Part of a small language model's weights: vocabulary 12121, rotary positions.
MLP neurons of a small language model. Each row is named by its layer, matrix (gate and up: input weights; down: output weights) and neuron, and shows model dimensions 0-95. Each number is 500 + 40 x the weight over its row's rms, rounded and kept within 0 to 999. Numbers have three digits each. A neuron's up and down rows have the sign that makes its largest values positive.
A block is one neuron, or neurons of one layer that tend to fire together. After each block is what it responds to, as a language model described it from the Wikipedia text at the highest values.

L12.gate1007:481444493505525493468528608477554499514493492543511483418472567474501492524563494512526558519488553541529519486444569480531472512521471447424566500528508462496552502553567524478514503484545472439516581484506477557583517558487560484543492554462525430495530564520475501499524543500542484517
L12.up1007:515553464473503519434524463513513486505494475451502557521493514529552480420494479485534534503486609478428502469452523435514485539484510504470488538523468455639555526517548472440614489552469563503462494491525439536507526442533563553536494497587449482495514462449511448449490480506507544508
L12.down1007:533486502425499509436474446503533556453462482516433530558470491452544443468504471472492427518536453533529471506491488478530454481463452533479491470478540484546431537526522478468497424472481489502455485557496515493520489472508500501469557457497567444522510505510518392472578534523504600475
Prepositions and verbs naming a move into a new state or endpoint, e.g. went into production, rose to, became, reached; also "to" or "-" in number ranges.

L4.gate363:438453461555469532536442516494516491454447486501477468550528424513475464514527413545443485515449505473580508505526549509506494554434475536527454525515465489439541494518503533513425487440491530513506549457516510422506551477506521532469500574516522527515464466540557545427427560569507514529
L4.up363:536505522522451449492400533524513441528451567522479523554485423466486523472558464556471498470475513525544460548531491438547508533475449510493477529549493456479501445453469460518461494535461494521494519520450578459564520537489521486459510454551494392514506512536481562448393557499600491508
L4.down363:552525472478464421535508482469476406473499471448442500588554439396501479495590479556532465505509497466496497544513490515437490508547378550457503525541529474488493420421476481523518465579524505492512498532500544517493555529467527589453517470545558488482548524433464425439522467561486544448
L4.gate543:536543523611528470481547500599420485568516518552481496524519338481499566515423490494490545566490483498507523561502476533545461494508478534504493448513500462519518472432545393495489488461489467516506562480486530515498599462496539466567492509512464513515499465569467546475478499442400515550
L4.up543:527582445510467511484509493524422523440490492498504438484515511525553486536436398469490516474476436504451556476543493538521481540472551440538508492525473471447469498482468537463468482508498541507440560503473575559535513499495473432536561473532504579508554534456552505541519512496568555507
L4.down543:575548413520512424521562490527493417466511455531509523544495510553534509548509431509546460475469446419470547576502519463577533556452539463487474480477513496495476490476521501476470520530480521451467568546505559520508550521536477462580599449547494435539441516482505546542489495489527482541
L4.gate886:439498514528478434465507558559474448424524545508536520578504478515502484564484466511467505509478473546535505546497512490519528441504480511607501509500524494487567525413523507513474513477500541513537505523465501436474590456527575516508547508510472480493584579491431519570535458569519549528
L4.up886:565515501480486517520515515496416492491486562524475483476542446497516440530494467526498503549447534528535453492470481470517497526524403487526561418512433513445526455530552441460482486458468512493461563522507449535482507559457569409458476476527505450572454553481526522444503482495484465550
L4.down886:437512620470496486559457563479483510418483554480574525538436504542479508511514520432494462488444588534500440552475483436557492576484468510497496527609506507480544496505496480447476528462444488491522486430414489530456505493543563546514551481500436425458516507460530537401529526504498429550
L4.gate1005:458523515542499532497485476431467442499522479534505521497476505444532431610481504487467526475468507430488528529470531494473572507564460511472514542517497533449517456426542517514440500444530539544475462461499486491590504504506531481492508528485443497502421533440542392444494499485497486496
L4.up1005:453470552502495507393563518533556499508476455437466546540449557468506484467471482469431519542532526480478489521515465590590455469461376497489513536547476522391518524508516444461465495515521593516526543537518436542458451551447497560452479520425485538497534495501453471451509514510444588522
L4.down1005:441435515484536493521528473579451529408543502530614538529425629492480471530491462487528523572443562460495432558473546553451414500481560488481506508441500510460531455529485539515478531540543489538461511479515371448534506592501512471445511442509508526544456403589473513491482463509456530494
Mostly the word like introducing a comparison or examples (played like a guitar, films like…, unlike), plus as or such, and scattered word-fragments.

L4.gate182:540505471488505531446448428501492532464501603482477445470440493472419445528487477437517485492489577513466523528529501514462448493533400473500467514467548474514527527493527492479533521465503465521417518521569437493466472496555551539586516522501557504520452436460551482457519483565495441435
L4.up182:451438525506486488523435521431493520476496532516481479479567501480550489487516519554541523489497489465506591466398499456462519516519390453607482523469476443532466437550464508544472518462487473483548454548492490455476488535452522428429491536471546467581496526527532458469471491603548430552
L4.down182:458471455486520499498526551519537484478415453523460519492505484518473541473535552525473570512430524514562495511481470505488581545522522468473481522544417426451586448524512526415490517528482440486510510548450502478511496428486484489447489521522439474508590519538528542470499480548498542516
L4.gate212:493446475511559504466527499522466526530455539489542465521563486480458574585484509411538570520474499560513458512580495426509563523528484539472515537566490547429480537529506464528505490490500518515497487468470522397488549500518524497514484522556450528459476426481501566455517528534484446461
L4.up212:526450503556543496523461526557519505519464433493457443521481397483436489509507498464561520511508517491527429552502441486400539511564491458518529542459461541495509506513470441513450453506528497498488580519509490427477517406513564508467478519517423467472509532466501516484530528557507426410
L4.down212:519472498503543504385428460510511516529437492523472446513525549540487517512511494528525418509507445547479486543442552409458551533509554498468475533492522504488489572505553486509522472517487490512498506528486461467463550483506532517568555442493386556514477522620526504538540419483554479520
L4.gate217:506511544463537533598473493542462573495540458488541526501562544597444443503465563494470541545507448443536480573521488530534457531573469512503537575496493453548523533426491519477515467459466557501435499465456444416539503487514576498596566445453542549476444539559528507488520459494408546415
L4.up217:480491427492485480477533499493438538557544505442515514445469485473501516479569489474475469501498522505499483501519498511469473473551510464441569454502452441553472512503463466464518513509480498548465547444526515494522451433504565558551496510546479471530505458517550641525507502462451460540
L4.down217:509487492485498546430475480535413565513487452466573508465547428463543472560435448459460506558478478430526555478496471565500510556522511482556530461528497495516535491497520466479593499436520592535540495538540499417424450489527560495462503430485567525488558437552493472594516459497494600493
L4.gate455:509482487534591563488508497474590476562463479556509502533523503555438476484503491440435535471535541544515496497522485478583495491514440473436525471475482385492475542559497560464547532511489431473520456488495522504492457539564520465429480496542432549557502550477493528460553434512484467511
L4.up455:522482444489474528493532535516559538511425558515442471540531460577528541526483484536525535459432486526556467456471459504502506536539496503553536580524478450545537509523509501485494550555552396540545535534488469460554515476469528557526463572477455498515426479488481504493583483451493517479
L4.down455:543549461504526453526503559495572533541571531528524458514541471508453507523546467487488537496552537450555453446543509499610508498562473489487479527547483482569473552526554508471513497568496457510514453533487474444556464571502435520476539505531542555473600495532503440506559474464384532467
Verbs and prepositions marking entry into a place, role or state, such as entering, entered, into, became, joined; weaker on would, to.

L11.gate115:563533548600469577507501489519447497497517530468552476435485510488482459508531505551442478487477526438574534403505440541477482435485482477555426503521561469476545487525512447462558491515552583474529537454465530521519501483524512446479501553481516443469501421447530516507478473455512497519
L11.up115:512460493552599483543538503457564455481498460506566534484508494495511511513544514444524539480531456507549627491452544438475475545430520490497505514488562508525425491477529577480518487484523534495459441480473531471577526473575553558482518483531535481435467505477532521481513553552483470443
L11.down115:505556476550542428505484488501555499537463450519395561567454460522611474520531521439474578456469469533534572466482528485470592454486572559516531543531532534432504545467522484537491499512488480512482468457489546527464573500451472624532451435614507486460529490459499534493549454545513518500
L11.gate521:499477524462462523468516531481594514482520473549472493533467518477534517469512465453622480407458534510567538462470537550555507500533488578454540564464507483500475477471486525507462516576457506401491607422505462496527476514549549520493496486492477450457458425487582498436493548512546517466
L11.up521:527499441493524607477484516415498478539520527511510520424426522464448528533470494564474509464578533425483521499511488543473495483499481495425567496505529476537531553470452465477426420569563528550524495491425543493521537552540429510528454496390601542431567465417571485483507499494572511502
L11.down521:490489428474488500536515525548537503476534472491421514520543548458578479488478523480457554485532496549520508515573471531463507490456526486551447554495496513530601521490541498544541531591494426546531473482484453485489508487548532517517542500513453466496590475548423485501518489488420488562
L11.gate578:591516472539504497477489538423502540489422483474539452453449495578506485538489488509492521447499504518484498436468502521470462458480460408450533443548547549497482544518556525487478619517550430478525495522507491391523562551461502480508472477537519506474549508439507476510450586525515519590
L11.up578:618498495464479479539529543449526472475530467468556396530474491509493475430487552494433558451548462518473576516493481533527444553485444444444493559471513470567486533487488549446523572532499480502508450484513530454553474477524577447495485513496453487406497538520489468504490474577491522602
L11.down578:538579518474431517535545501479471594511455501471478487521503537402473465505404495464481537586483504476474484516516477568558501535524522520435550612515524546557539487500494495490521542502433506503507530594495469521503473492548542452520527519505453540505495467530582533541563496463454444482
L11.gate992:506521482520539477444554451458516553479567499566504512514527458551489501524507511530498494460554443522499525478446492541511548490544503526410503450496557504508551552445465472538479518492599560494450498489474551512505494507508491433403491539466574447484593454477563508521537556521487462499
L11.up992:429458467541400461474491480515547502554513472482488441467473559566498531469498540533453499480515483485481535507440542491500484517491541523486582544527498504533515486473479517533584495498504501484430436545499542413474536493508449501523527443436565488472566515491440548522468521514469577504
L11.down992:510477496451462490503510545558493453543471520571532575448488488474506535529520468507551490486541489471471497507438539548520468441505588513459536546526538451510513436427505527498570490528464521535557507494465476439534577542516552528550438507486475491508505467407490496533564540510491585441
Prepositions, conjunctions and transitive verbs right before a noun phrase object, such as amid, due to, bears, following, and.

L11.gate447:553504487510505558543533495493451483501530488452517629468492458513522563548519444503505447460553473501416559429548454532583537530520434432547517526441494535452417566486500531505529553515553457553520471561535501515578455475538497473517441495548591493500448575531438523456518485510477531497
L11.up447:515457519495506552470469493519490499562505475527522469552485513511476414503512513457541550487538473543464544473489454456535475432512530517427504486534481481438471481596473468452493505526455489493509500411546507513530465556497508470436469475437483565513502475492624423464514553452475538509
L11.down447:477546503543609460469504498429497530473552579541560514487534485500481522528517469517557483510560479530478529508445489465527526477558469525448579492530428542505482487494525489466562451477507481569445549492484559506519453495468472439475520455478543488456487611472549458635524490527514577539
L11.gate465:532479559488531506470438492551419476493495530436519478508543478480481519505497509496571524506581470489478458463519447508560492490474454458480514459456472489430458451510484460483498484469554466508550444457516536483453424578484467522528461476445492430555478547542425543539513440495474540481
L11.up465:541529506486488509465526528511505574464568571470510546469575483505434524471517579480498481542531587473431397410477438540518496529518513412601502438492482505528513481493406477486468514500541555484444498481545459456463505535467539533476495495490465501506515518515491411505521465480483511578
L11.down465:479470506417503508479526513514445523429449517483524519525571486425437442552518433463478550503467504593502490488519531480545505551425568436467520535408514536473453467495481447475483492509537504592462536481467543441501437442547546468478506479546452448510428505496462489512471512491478519595
L11.gate573:483502522510572429419484445483482467453543482596501451534541575549498485453492495498481519494522435516515525524483504528520540587429513553539548463409566465468468515480508496502522533476445513449514547543494443482496472493453484491522454497458495422463512552476523437520498535567481480562
L11.up573:480442440506568486474435394500545534443605529520498513516522508549451492474566522535440506478497480491544550505526487540536437570518525503468440435478589476505518509463505481503598502573454464541541524527581418491487532561506456559477521519462516497511501576464497492471445520462489502593
L11.down573:491561520485585521499480530564501504498466497501492500538479457501517507490490569491504541514521590519625536523546486513499500542518505490490482554581492516514509493542423483512561491418467503519535532421473472521526556443511466490578413504454412457464502469535467441501430467469477448586
L11.gate890:466518422454494497507492549512488470558473541455559470482539527458451514479542536461390487537514486464534540530567478473561578454507517463472512440492447456509401457478460445515482475512455515631517446482542500547465400504530577570538514552569484421425457435456466514524519513527452507497
L11.up890:559508499476510489423515555443489529436523503497521541528567552496533558502496541466533437483490509518455446473483507526495531486473545479484492472534535503488410509543541506458458498528498450502508465505530500523461555530546494564471428492443511465533441427469486524512518456472465567454
L11.down890:509526481495512506440488516466525506432473468437416538485592499422522486514485522492509555482492514529419539519533506488476512503501511502525486447443502552458506453466494564446487417487513477454486497529472516509477495543471553509493497527484503519500457483547524480521501487530565502464
Main verbs right after a subject, especially ones for starting or stopping (began, ceased, abandoned); also was, still, pro- and pre- prefixes.